Weights of a small transformer language model.
Architecture: LayerNorm before each block, biases.
Training: a variant of Muon for these matrices, 767M tokens.
MLP neurons of a small language model. Each row is named by its layer, matrix (up: input weights) and neuron, and shows model dimensions 16-271. Each number is 500 + 25 x the weight over its row's rms, rounded and kept within 0 to 999. Numbers have three digits each.
Before each neuron's rows, "fires on" lists the tokens most often at its 100 highest values on Wikipedia text that the model never trained on.

fires on: "-"
L8.up4010:556481461514493513541489504476474549491491491511481477488469476510479480527519503536459494504501530491531511502476487486539496541513491516467480490513484538458487573488548504485517535508529520482514508493457461483495510448505506509511522518527496519507481526485480491511442478444502563525491504460482454543547464523472553463512476527532526457507499513475515531532498508495496551554482503481518516503500546511491467510528487536530516518534477510519514476494524517512521487498524501478497495492462487488532521474515533467511489478499512497522493488487518492530480511482507459444504499535499493482497527480516529503515502424499537519500511501496492514503462517499510504524525548482508477454513503517444458517521492478555488543530468496467471524485479510510516495488477512

fires on: " an", "ul", " ar", "ige", "-"
L8.up567:512517512473511547519518489433474516527488531493488494551495473539504487494508494462521502515505495486519544526486508470503464478475495484474493538491483492539444493519459513497493510504485523496493498515514529528535436463501475472463549454476539487494498532500492480516464479465462503442499477493570553527489463491479494519530478493536517475504475496500523498467507481485502515460490533490490502483536516474497515507495513520475498429510503565521516508482539537504485475492501543517528504533489453483504437550554454504493509485474455497510504489501520474543517468508497517497515474487438530538516490529459491553488519491469510500530484476470469467464494501484526508501510503480497494469497537473517505486472507451469510514520519473553539530473484494514487469492510500

fires on: " (", ",", " and", "/", "com"
L8.up727:529499468471449487489549513513484482531460535506494497503462527516481506532483512491470493462507507495498495488477468434532467480495485531517509536481538523499506516557466529468510464530493541528510493485502487509494538487471514496438482516504492539524491527518503491476481460474488504490511494521429502556503510500548534469473512454477509527521484474531500469457466494501529486507495470545503498462544496492499532470482468515519479475518520496464535482487494494540500519510513500531497496513508514500511492521489458462511497524494494490496458490519525511504494523493503502504452514545514503513510486489544451441532483517511483464506495511458556473541459521498506526480511518480507508510549534529505491526499513502532482491484498506470492510534496469528478502517470534

fires on: "\n", " |", " the", " a", "s"
L8.up998:506528499515498503483508487447501476493478478514510492463510508503535476501541500512533503515533509449515525510445484477504482522511487519494513533489490500486519546515491468493462473524503485515513510496505540519533488517462449514481520485443508497524488473520549518513512529538509470535530471527507550451497531465552517482535531519487494474532511491509513467509511512470559511501519530483490493482453529526518458497489555532508471532522500501475484494494520437512519489499532482520539508434472517521496492491516556550498537556501521482508485497455507510542534487494508498526520513529495495521513518527524514482482508509496456524556541525470479471514485529522503490485510457483490473577472522524505450499479507499518461492527508502505529530467496484542523501516508542

fires on: " until", " in", " of", ",", " since"
L8.up268:429527528491491461477506516511515460528541490509520510474498486514497499492527495501515502475490483503476476539525520514480488474497488554509510533544507481519493519509520501459460512541471464556479491525548469532470496490477463492477501515522514522448485497524481513563446464494498498523492485535477519469531499475522505498473464532496474534510468490492515482497502473492513532502471532482462512532523487490488493487466489518514496510501514517482502507485522488512486480509502505572497472543482535474550498496469480491499492549496534512513508462473492520531511498516476511529506521479515453495508551472533495534541561492538511465524472549507491461541530488516509466453525535494477521438517566531497487497498508457515460480496450542457477490512501498489456508522480509

fires on: " the", "|", ",", " (", " |"
L8.up1708:475531486486488518474463458496493489512504434512458519466485441503485502524492507508547537521502518526450514475467478481524476515436498526518512514523475514490534519518493499494486492499482482519518502545484510561521528467532482512518534500481500502528497513512472567540474518511521500534495484489449551517519504483492493467476519495519498520470467490497464520502507524492469508505498513497472481541561511501489486474470511523523496533518547508490486476509474502539503473518530446568490507468523487509500484480531426483517504487512556479548456474482474493537491512508521504455509485473534455467524508479519498504472515491505510518496501482482485514572488463521507531505488533475481490513488478495486503519495520482493480446530509538489532524522468508492505518531522477

fires on: "ti", "-", "si", "hi"
L8.up3370:562486499470509482504506429518493530487488528451526488480493488493523488462467494506500457457452508508477502510504489480508498452510546505481509490527499521480530526495498510484490493522503510515481500501503439515521514502493528498498507560462532504511501504473491509545439482499454502521484496497481468524496458526468515477524483474506510508516502556534496502509475508502487547540518473501497469503557541504547482497484494500531469483498505488532490520504489542490533485467468515494454531521489426545497488516503496484560520535489488460491502532518514506528514481557499463487481441547531507496531472568548494527477492505492512478494487494487503528489503499566496492534497460504502505451490471480485474450490507420552519544455533537563533480511485514518499503550474479

fires on: " among", " from", " in", " between", " on", " Middle"
L8.up29:502500506521503506502489484503487474477514494507513512487496533504495504507467499450475542538503528512481489537502465498501511522513494477459472451473449497472547466496496508509482479505489491495493543490527525474456496532492480484501485501528513520530526509518496470510506488527450542518458459516532486468471504452488484477484466503504497500476497526437538439498559454533491480470529482495505489507495491499546530487456540537484513510511513485511474491521549504429539522532502478537473531485529527490530485496492528503505519524471469509478475549463511537498512508483494477512529498482489484484539507503496523518536496507517451522512488517496518464481473482475490469487516485486517488525455517518527489522444509485476513527464452491493442499486511499498498531499542466

fires on: " (", "-", "°", ")", ":", "–"
L8.up3358:519561490488472449492461489512485464510487480476502530497498495535474503493551524509496504475502512469489486496521476516506523501507484519525506514466508438491486485458499526504495478485505487483528491558502523537499490505553487502494523471506516484524538531522478489495469480466467485495492539480459419496499516475525515557504495471504548525512512520462489486532508506493506525446509505477503495495518476504513480517483522455516480483471485503465484514494514511490522541532451513517497542490513558532487504448490467524529511518501502487470508494450495500543540507485540523499502474469518491496490497479432506513461486495464531497473530490489452478488469518500480478501509437491474534494493468495527477504538529494511484519532538525500507490494474505485481517536510532

fires on: " of", " is", " case"
L8.up2073:518444499535503516526499465529511483505491514484475488489483512501480497481497473499535479495470491512523529480462489456529490524492509518488487468507452540510496523505491489515503517472502514459499509530498508517522490506494484540470531516457454537530469540445500506478461488492499543496503475521476475539479535507560528449549477501463462512478520499526539499508488522500492488489474451491523555509455489530487489509475509477504479512501505473489473477485532507520461519520503487507501488473502455539496488507456498479517510512517531509513475522515507490513528487438530546458511473488477507516500482508465474487525506497497504528478499507518465508481477489521475520534500532525505492521446463506531480488477522469455508485522481484468506534535498509543486553507493524

fires on: " \"", ":", " (", "′"
L8.up2649:481501492464470493488448498453498469503475432529523503511494503554533519522500498564506463520525518497541461488498483512510469476509507529526465497489468519473505489556503475541496491465541505484543474512517530507488490511519468487497500534499445524498487515473446519528521486499502514525507480488494456492530496499545500521534462510504486467503472518487490482496531525524472495465491567475498488446479504495525518470477504474490512480480516501488476473475533523477483533526493485509517502462513510516505495500505486492542545481522496527511496541549538528535476440504512528488481508505476485513437542487489496484489484511470529532465521486468462470504480494496509444541468487466514541550492488492443489494466533555526491526547511567532512475467496485530465525546497502

fires on: " and", " of", "-", " by", " in"
L8.up807:517456484475501522537494466486492476504511509439507516511501468521465504503528489526459476500478517471563532497473536518497555518504540501476470502488498496552500518531490496469507519503465480515466494499496535537499499497526499516492433500488503511521536483516509504537500493523507489448466525443458488470521521487505507476440497477469504498512479506517507501524529488498505507512480457489494501518528502526465488489469492522469522526475535504493504479491465525492497486539498427465455494499461517527481490544488515531505477506537498487504493507502484501477528505524468568501490467524529468466521447503506494518447451470526488493501496491473513497505480499469469534470503523467517518483493459512490516513474537523499532537474512480480522503546538523494456498530493508

fires on: " |", "00", " 80", "–"
L8.up3325:511475512479469496461503485477483501538520492460435456507538514533485492497459477513477497492539500510485498469485479519527530527477503547531509430491538480516502534489531511512444490486526485497531474537490490512481498482511475505497486467516460525517477509453507514502492498558494482464552498525492520531488514504484512502461507470520495536548490543503473455517511480518498516558528520476489482506490490485492520520528556526500469473483507519476498492522475473502526514499511507494504535540454499497485477457523520477485530481500484520457503490509504489501509540520508453511537546437466529496473466516507479506484520509489454495436536463482486502499502503470526492462490479496485505504507496498470476509516508514521526488506483500512493484505469526505492537499462476

fires on: ";", "–", ".", " |", " to"
L8.up1396:522535506507495451445425500492474512499529495491477487515524478462521478538512488475530447514449494502481510491468500510492476502538520523490522476517466499468468501503494552489462478508477485514484528499494511478503476502530495486495541457513465501502495537486517519517495494538539468485509455503520524529550507492453503515510497523533494557492478483497478487485531518471451530451523487504475483488514514477509490512501516506496509504479499487529525487496509506479499481539507495474497551509525497505470507534454519538443525484551544493489487491528498496506521479539510493489477477524520514519516494503492471471488489499466497444481497421450468524539568487492461515476533502483491511505525457485523484555537510477490540431526510485493498471518449502550521512553447496

fires on: " and", ","
L8.up491:535525499480521492520530523478480494481535510506446506480497501491507456501509534481477514510498486515530490496496486470496547492473526480479479468482509497471520453525521480520526504479491415532472480529493481505488469500504511536529546503516486541538488505514520533487505533536530505520506503544481509513516517511507526465486473533472498494484539517515515468483485486522514498497494466519526482536549487478550529563462442513522515487490474521491491500479474454488534521512501546525477490489501451478472504509491532515525491477483581526498546487524505526492511508484474485527468506499468529509519463512514502476508491484492536522530510506475496492488466481528524514449471467472467508501488508458475520488466562510525471510498489583484507492506513478502516500480475543

fires on: "-", "s", "t", "–", "co"
L8.up1744:507523481524517454513479483521518487466521469498542490471512521478529449490503505475547501483522513533497491512529548525520503488496501502506540478480519491551499481527482511454522489500534513505494529496498530504532458517440523510509505513492501533496524509473477497493483529517540515522485528488492477536539504521511501547528467479506504526520522517462469513489470501480487490463530510455476476516481458487484504528497530460517509486477546551434508516536507517512502495528473506514502510514487501456457481488514516519472523548522515517467537482523525472545548504513524522460547475493512482516458512472477468476463497531494498486498452488492538454487525499464470460485517497535554490530519480493482496509492515535496518485479495514525531523544495500469549493512508492

fires on: " |", " (", " the", " =", ",", " T"
L8.up4016:497500511499481508540518521470525480517501481487533538507500474469480553526473509479514498513546572445510500493515459475515488479431502507521509506507505472495497547503446488515477438492457486516489492545516492497534518476480424526456499521488511525496527474499477480505469499501477449507432525521494524531533527500511551482514476513483541515504506502511487508522543490497510530533512481491506471463455500513472469505469481540543541507486486506497509524525510551494507508501526478508486517475485536485480493481530521508517516534496499501507501483542511500538519457544487455538465509526523499536542480480554498515513537466508502476575525459526531477530497463519467522469488525494507476470537505493493486479491482475491537480546494534490521536515491496506497500512520519

fires on: " on", " until", ":", ",", " in"
L8.up3243:511492487484499540518501487488510447516550465504486515489488469535522506458491489480496542485486497498470473513533500506533511476506503522496491489506509479462478503468504482494490472504489461519508519520533463471516497481500484509519517521509534516498465498485530460525482514520481453527480482533507462488452512498504531517502482517516507498529517464473490497480460514535508497541480525566486494510538495494493475508481566538483526486520480480518467433511522522456530533501507480560461526449497517437486506508467496473491532477518508534505490502491510529544502523480530546511520460472531485500492471507499514479536494508542544507478502498497496464498497473530514510505518502477449524508457508551483534469504498469523504511487506515444452486496504475498474511480490450

fires on: " ", " on", " –", " &", " ("
L8.up1540:552493489442526476516538540489532498516517502516500491542495503476515519501470512483528563493492514518483441509507511485486516498481499527520438501505486541502488445484532544461518500511485497548474502517529508509514517476525495491515498468506487501480486498540494478465519498493484518469512469488503512482470506453475473488551535536474526512505501515509471511508501512503491504521543518512508493471496472501518527502438462493499519484523516549540522516533510467498487543477478509485497506487475513502496487520529497483463509513469486521450432483486481509491523520545490493518530476520528534529520496447521513543503479547515489512471506482479488489500490496499548469494514490478508497495550554484467499460524476496547482494458529490462447492516421535489562492522521509

fires on: " |", " qu", "|", " un"
L8.up2655:526537492523540479519539477502560508484540468497489484527447477476412516547488511501485482449464518555506502499490495521503467460525470534518557457524474516512495477508451468453509495488511459504513489510497459493479489516487515472532474474499491549557538502552512521484496497478542529530492512498509500519536421517518494469497516507498523478495475512477504498460508537509509535499517484481515511514481462492414513520552541519505485516496482540482494471475459490518544514483490513528526486489530539501492551445531486511543474485533471487519509469529487499548514527520484469484465493506499462506536448491507473518503441486498519493512457534514473492500482487565480516489518534497491484499541491480501473489472505518505509475470522546498521512504526487474470503502544492

fires on: ".", " The", " on", " July", " June", " January"
L8.up2189:497452492486492524492553500505491472492521479437481495524537559485523470473470500470501554474494505479495523511545534497484500484503484554476477468500507554500510486538477490535483453503470449531452490528451474540516485516464494464476480471502484471487467508555505474525501490518523465473489446489510452519483488546490475465539505503523503542503509469486471516518517472484484478484505483505487530538509544499505469490520486517438502478507491515500504489473532510496524520515501506523520546504526523493513523482491475504486450530531498475558457505504524493509518523508482485519470508458491445492511522450521469514515502474483490511489505517516498479507479517526494506563506484474484466513482513520545534512497461454489479481524547534520483497487518515554493506491500511

fires on: ",", " a", ".", " the", ":"
L8.up780:505508502496492512495505535487468508540503521470488524539478523475539477486486467434472519474556507494498518533476509510491510494494519498473503476460482510518518488514497493509516539471506538489505503532508503492486527513479506511415535502536483441473503498495527504520508532514534505493508459548493530489500493529514523478499519523485516466492502499477532495461533448497494508504489503512472510480469512501482451529497526477512462549484505503508511494497475507528520502484515512472544504472518509558472477546490507496507509478520543549534424530492507455509508539505501512492563528557542477513553526520497443494485463496473527470538511514483493457489464526474511493506473478484488496502466464524499501549431492510508443514464524497485507494496524470498514495567502549

fires on: " and", ",", " \"", ";", " because", " if"
L8.up2873:478521498476466522515475507527491491472493467480524533518491513490508456454535451453545484473502501491511485555450501501517518450519495442540491496429524510546484483502476534561483491495481510522499508488542498495516486490504492523554534524509487502510522477526504498491464524512506503505555476521522495514452501502480529524467505511514486473485516478500518490526555502557503523485481537474529488478508524489529477543466505465459478420501509534492509497522479479503498534486486525550500482486501484475485486507494469492492532484504524546532516449525520498476506461550541516487524429511446486532504517484516515515539502475472525536511488489493529530468481495552516467510489518522495524547538460524495491487478535490480468510479480526475550501522492531494512513505465500

fires on: ",", "\"", " (", "/", " which", ")"
L8.up716:529538514507466474475499490514492511528532467472516520477491544475453534509538520484477469487487492513501484493497456485509533522476486510504466546491490463543460476551470504463484437501524515528465478493529483532487476536470515469499489505438482533494484516560488468526474497532494476500501502489459492534518527500541508514506507516503481518530493487520519454488486471512531473516503432538459526479533456513499521472534496497548515510468513525517489482491487513504482450486486493492469516482524526490523470524516456452485489469518513484533491532501498515495545497498481507500451483538532539505466469502535500474542493510526519517560527487461478506511479503541547503507512497550495480475453469504513470495527456506519538485463499528527509492531501502483497472513484463

fires on: " |", "–", " (", " @", " 1", " "
L8.up1542:511524512510471451540475479543501507527501501493523505501459483519511496497444501492497502490510518533493458530509491486477503500518557535471515511488466494495476469483499520488501487477503558520460518480503456534497484507478556489507482493538479482488482507486483511561497494521463512508523521506466475470497538491544490546507550485490483515518491513507475498490490459505532533525484506534486537476515516487487482522472523499509483515479499506481488497537557513482470513505502507515467492486537505518498484499490493488515491529506463472534490490492461512510528513505492482563473448506489507519516540458469484500500536439476447528517572536465506506490454490488533520508496526507499463539476467473530478501519453478492499499484514496507487472495448517521505510515479536

fires on: ".", ",", "le", ":"
L8.up2165:488502473511490475548487479491531483501464524507491480482521498527508484500526507525496507512454527473509549510518484494499497514524520522529526496491491503500504468483513528506535520503493472515473532466528477512466486531519460508471519467541487517507502502494495478454500463518487540510506527527521528540489483468509487495488481485475508497506471458468500482511493442484488481497489536482426440512505548495519489490522490498470525509533535524509519462470527515468498494424530513527532474480474514474478466506485493497490544507478520513503502509513484553530512486461459476486488555482514498464484489501492519452499486519471502496470460517532462482528490525486487447504523557538530504521514516481527490472505485512476463518502509514443498480530494526538473514459534488

fires on: " has", " been", " had", " have", " is", " was"
L8.up3734:505470464502470543543557491513489451436545507451507521470514502499503505517489495507517454535530524534488457472471495467515508548462521472546521497532479502510546486488509521480527517556517506508549543455467500496461531481514496472523489517485445489525498484508466492496498470418470522469501533519521532513515504495508492489503530517488451498502491485551472507474460566543496497471466516473510515484522490541486504507477484489497546498527474484479528448504524499498516488526496512503519498487478463484524504532514500502496500528506492543489500536426486524557507484493511544441485520478502479521485513484526522515478468539507466510534532531468485521466504518509483471481510483464506486493467448509478462474494468486452537480526505533482479480515462493515492514501493515

fires on: " the", " of", " at", " in"
L8.up976:476520501477491508489510514527519486519495517491488498473456492493507497511464514465515537516491489502513509548536508502500519499499501503510486521489422512509491523507522516515495499481507471520498493525458514533488488471500531504496487500479502534477440499470522500495477522496488474504449511515487434461482517474488492518505508472505474472492511502484485476492508497487522493509528513489471454463532510482486495473458505529506495522512489496513474472461499494470505488505504533582481466522496474465498450553510525492539526506530521546502507489512498525541505468490492555483504544504485512506533533453515462518485548526535467456494492506570470507537447492507528527506492489471504525467506505519482444483502480502493475476483460523576513550470482480498497459501521431

fires on: ",", " a", " the"
L8.up343:442552503457490493509491499500502479482531468452521479533498472500527493533485524529514469488473459464553506515537509495503504493461520488502499467513483520497500517501516494541471452520525512500494501486490479529562491520514494492496476503486494461553491481490530496493515483490546498536498458495495493451531502483475542490520480548545516506487515498502491488505474521544500534507442505529503470482497498482508512494492484508516533486501572449477515500473517543467476497534489502511517530500515495509509523512525516493507529513521469500471485531488464461567532510536502484518511521543489489500485478506481470475484488475453526483460508465528508551479478489494512516482526471463517469530467478513504485482519484536543498499485468481537530527483492480510454486513514474

fires on: " of", " are", " in", " In", " by", " as"
L8.up2131:527507465472517469509535490551508458510599505499490509499477498488536485523479477492499530500460455515502507517507531491510510458508504511473521507512486506496546511506485464460475543516512495539482479476469490486489496505493517499499485480537532483523513484474508505497478477484503527486455464496486488453479501461458528507506519514490494521513513499510494520501508472479523555526440504487506514488524467515496478473480501475470492511470495531479530487550487539512489502477526478475514495517462486546513444514503459538480500513543465521471506484526509448493554527531509463454495474462531500489500468508528446546501512485557502544455452508467504498455501498457514495547466516497501472459499469558502559504514532517505497511467499491495473490512523516467536523483536514

fires on: ",", "\n\n"
L8.up3927:481504506482503500513500528513482500490511483520478484514459492521538517439496473466503472530489537505513483502509485526519483443482504507526520498483549486572495552470531481452465457465485457493502492490514541536491504500509527480521528506505501486480483522503515444460517476541521562510519501539538514515484550543533495463532493506499520505467520505469493451480508514495530501491512473508491481522507522526516492545436500518470525511471496491464500462518488479521508484478502514533551481526503487468467495502457484513513515486478515497470486542512494497499511492525540512535524478502475504518443485489542496474550476489470503507512477483458490474465488497527488509489441511514493475529551521524459513490504475507468449505503507533505494514526456485505523518526506498

fires on: "."
L8.up1100:529476498511461516483519503507541494470511505442508533482513524573498507485487474461498510516502498470510508481518490511506530495502540535509457489511496529475522498495475503504488533493501518510513521542487493497461529461503460513523491523499535448462480496520524506522517506512512493529496472509494507501509494471520513513506476514466513496490509473538480537493489459489526522490519505533512519513509497533480470532529497531487466529525518495456478493448464475532530509479512509489477520486481550460517501522503533494463505499524491465519480492488506493480467519504519532485520476483484529505489486500494506463492493456519494486502521535498554527544512513512479451481454535511503473459454553474484526495493496509517480541536512490475511497507499504476454498519485539

fires on: "."
L8.up413:487482524478516491490515517441505515468525473458522489535487523505477498521531477501522474525467530508497584506489531517511504497481520536507497511526497472511492519465525510523528505506503471504503492505467462545497535527489453541484517499502490453463485486542511572491453498499514512532495480541525510507524489410468514527484507509473521510502497471494534539520483488480508509444507514529470507496497515499508484506474540504477519483549500561498480514488492514475483526473510501493510511460524598501507465556496489507441505516538506491523458519507463521541464527521500521484527522529489463497508479473517533487475490483509492493499479505514515491503508524497514501563504510480538516502486495495503508490471514518485472476475452456441507525500477503435506513470516493

fires on: ".", " the", " and", " in", ";", " from"
L8.up3559:479496471511514511550472509517529473520526515473522527509492482519537498520519474486470508528524539500503498465461524488461499481447544531514507507450558520547502529521482517522470515500503510529542481498460509512543508477526452448493494512490476472526482473538492504508498512514490562485509483482488477522478510515520497509495521555500502493494494469507497530477522488489510474481509456510498494526491523550486523508494466488497437480497500519538471527477537496507530523534500499497494478554485500534492531502499475541506474471500512467484457502479494562464474457518500519496498482498469490521512492441529491523490474485497506525463469495492534543519473568547481512487533478509510504458489515485488499479470516536485431525491518514502472474519514457504504517542503488

fires on: ",", " and", " in", "-", " of"
L8.up2624:494507503460493512550503499513500451523509522497470512565491516457547525512546520486523496491477490505538464536487491489529503507477501495512500477522472466490445470466546513523547526545484464484489465513488478532490516545500525517504484538509516526488529512532512482516495531483521504503517449543498465532468536459497469533508481505521520461477478561529517467477489515490512521488472545539483500522503487506503520512508519498557482528465474498534501460503478497518484517506508518500429525531429486529532493477509500493490515509514519531477503482471512480520512463495541507485492528484467486478499473494488515514444448433509476540458472507489510438509464497510510534510513502455494471495480498557507561486455529497523514483511545479515507483543507496506532512510503503

fires on: ",", " a", " and", " (", " to"
L8.up1757:509502520488470476503504514478503484472546510459474506510495478500437496524489517529527504449466495507567494533522520516513472483467505504490474474514467510502474535471548483494506520501498525493477485523480469496481481475444519531516524460495508464545478467515524530492526501463516487504508490484500550475511502500516508476460498543469543549573510471504499471502499518481513499515491489534481495503481480471500526496497453525520517507496527470484511532490505489488524509478503509512503535558490518531483521515518498491504472519522529529488464496510518433567520481474508504512471482527493500499553535464495453490520503490450520522514514457499495509520476502502552515482477486470471499514492522512530505482484472495555452478521512527508491493469525520533472475492476447

fires on: " in", " to", " the", " cl", "'", " on"
L8.up864:523527532507488518496442465464519437517507533483488544519507501508486540500481513502498501505496525497561522513498511464509472496523499525472500538464506534468528554504545506520525486491515496511520545539560529515494504518498534472475526481527502489475496522528520478492516502527527484477483501495541509502468526526508496495499475536535523493495488464504512502476536470523531501450528459486462504486504514510546506473524525437538488515525517522540504467483506488442484477505473477464511489473562488478529484492488511526528468488510519507520487498526520543544522513532519489502513496527515472509535502480500486509541477455557505475424493461487547502501546513517488512463485513509505500468466489510470478504499532485497486507522459510493492470522511438559516496519475463

fires on: " an", " An"
L8.up848:496489546532483515521507447451469545547437534495513504523494499475489487517450510486516502559522489454473505461511514425463525510490476453456517473542467515467475485478518481487498507495469503518534500460507499582489483534500477449498525517517503486519494490544555519493448525509491489481443474505517499521558517483480491515517524491483477471553508508522484506524459489527474537490507511505481481560500520518509448524493464494511460424431484529463449511483530496461480515518544550501499498485488468481480504523511510543521480501524535507460482503497501534523503484532488568473489515482481479489468500538530500509464532524482529487447491498515474495513491518504481525498543514509516514476532510472474456527503515504508523453453486532507499518503452527507536509493520516

fires on: " to", " of", ",", " reg", " can", " Reg"
L8.up1555:518540481445510522469479554502500498492453531509479472503488517485508503517488495531470517491494485443510468515506496511488412513471466492538502513508525515489486554500536476521517500478520542507474521483514505472462531497484512530482497533532460535506510516538512493506479497496510506537494485524496491496486507483511505547472488509478509486514500513488532506463517488519503530501523537494470496494555513525500514477526498532499477518526555499509562495503508491472516454474476455472490535513528482502479493489530474514481535490517507531463480513506538505518507502484506490533545482511499495537492500422459510500514514524489529469496490514458494542492488462537519523484511475503504552549487485545504493488500511526549493460516526529506512459508454494509498504499461545

fires on: "-", "Ch", " |", ":", " ("
L8.up1315:530486468544507476452520474466516465472479484469473531503478465456495524479537472494521548485510526486494537520542506468506514485532507512528480511481554490518512490488481504506500487483545489474500474524537528508489517497494531515513462504483487504527480552499493517516480457494489521510456510470476461568474474494509509505526485474516521560527494527454499477462525514523538510508514469479506496501510484460448463509491476498503517515512495492475460506529503507510478476482508510511456513512516519477497538515508463461511471501532488512452487505491479503535486525550513521505459508564544548547482535501495488500480493449547520511501538527477511497519502511520505507464548539506510493525462475461521515524510492465543535486456497514495517545492502503496524501507487478

fires on: " to", " at", " of"
L8.up2693:495495507459498517503487524488524531473509552512509467498501481543546498487468513505480476552548530487490469541503517484476517496471498534536527507468480500504541492513522496466524502493548562525462514563510527498487485470486502494514506474526475495553512489539481480469505496517524481493526524529491530476476499498521531543524530531524457438527469472503506503477530486475459523480518478513479505479540515502509463489481495507493477506474469504514526539459471488523464468481487470490493524484523478505486498483469482494462515541508490514515486465524494509488530471460501469461483454524492522516495559483521490503512534474479532494526476496519521443512558453525470510495541531497554497516490477523488462518513487504490496522496553554515507474489524446508511558516536449

fires on: ","
L8.up658:475473503515520498532500505529458497503495496556535510528484552465516498475513496508477495533508530500521489542521430482492501515520550519503570463539528454499505538553502518480520499517529442505495478457472494510467499530517512505535518500493536526484491478483482535485540502496476501511493496524512499483492472522530490458500487515493517480484470531505598471511498492488530527519486549522469519566478489506469503556497442522485468531546462528469515473510442491507504510477452482527506479488523493480497520480493506536552516474515528535482547518498494533506488519469498532515475517498510507530479485490521520484533499492518507491475519495501517463464539521499464479515510476519490499516455511488449481475509484472511524486478524545509492474514471499502495506541495517

fires on: " in", " on", " |"
L8.up2815:469514516455475485536485507508507465525547530472538489516527496507511534514504490470557488500458473488519496511480527523555507519478551503488515511552493461483502513509496503526478523481528514511499507517521504519523514505532513503527503473504517484534510474510466467525518479535491523458497514479437495520443473455520474500546470515496535466524488503502497496572513502498522560543474441514526419537457443490530528552518451467522507501479495492508458519510553538505493549458499528505499536495532500476509514523521496511499462414515468477499470475534515492497515514481476499490504483506503492495524499530495494525503480509507520518458471480459510466480488492541508492504506552467520472477507526507543554516515498477513509479507492524463486487500547512493477494533469478

fires on: ","
L8.up1658:502477493499485503487506521511463463487509517425515517501490494479518520523491518520463526501496500477531471489470513526457490530482537479492518467512497559520476482468518482517469518486510520519521521528532515449481481509449529485549502439464511499528488537533536483540519470526477479543509464502482521517549542527466545478495521552451505520523548512512506523490542511488505539520497522512470507504475501472496451498528477534490501478444560505474494499503472497493506484489510553446499520477526487505521513533484481489541500532536503495498516486503496500530513524511514486464444506526498504554454506428487502510510503510492540497497458455525483508523470505475485521483498466481488513483487526537510477519468497519541515476516502496527496466492517484511459554482474457

fires on: " in", " of", "K", " on", " by"
L8.up3381:525491484496502475517471447503485491502541506488474482505526505495501543520525464467490489504521449512516473517504511501530466470476500541548491508487537517509519534479478500473529524511440460518556502501520491495497479492494519497524493499526517490487499468504537447522516480503510458488463484453515511501492508481509479493510464536522494515492541487486482461486526472514459508489484493474492490452478448498470472514495483433487498507467511486490510498562524516522462509513511489541509504497483498560471511516436517557485463458508489538503485493559476498499522487424514496512474489496467474506479493482484502454518515512498488503521509492515494479448493479497469475533498496462487477512514538527495532477580462452510506497518471510486515507506480537489472545491514521

fires on: " ", " on", " with", "ed", " up", " a"
L8.up1070:507486491477494492526502522492538525497489521518537462508491442522557534507491511442506480492466472548541499506480483503466485510494501473507485560484512490495487511510506465508539493569509471570531499511487455508527490485495528472494494496508512487500531473497466537537504514476481506459482489473480532499499530474519505500495491506469491552565502488478470510505486517488499476478486474510531520472503482532497448513502474541496529505493508493489515499532504506512576527509482483508512550518502536492401508479517488501496496541514485506447490496528475528533514491549491485483505516499524584477523480478505480492518472538472484480506518523461505512486512514526471526494529507511475536494500497464493483503530526534509482469504501492519484467486464505471510481528528461

fires on: " is", "\n", " in", " w", " be", "y"
L8.up3236:480481518448461515496488477526450509498514510511526471471525474516479538526480510461478526535457495505539468499495524493526474478533544510463505543513467476537537510518564528523503483529517502507478509490484496517494517482510510479499503495470497473447471514506533474537534503475530568530491474493457475514492535483506470483483472502503531485495514481488487523492515497545494565474468472440493464491551502508499453511442515481505503509474533492489515483479498511473513488470499512494543491553463514526514472483531458516533478505490461520480542496500483495508512471486533500446499503514511485490516469459482530517529487493543463496527507515475502512548490468471529510511504524543474487468494524509510509480516493515495494495493505508496508517507480535495522522549462464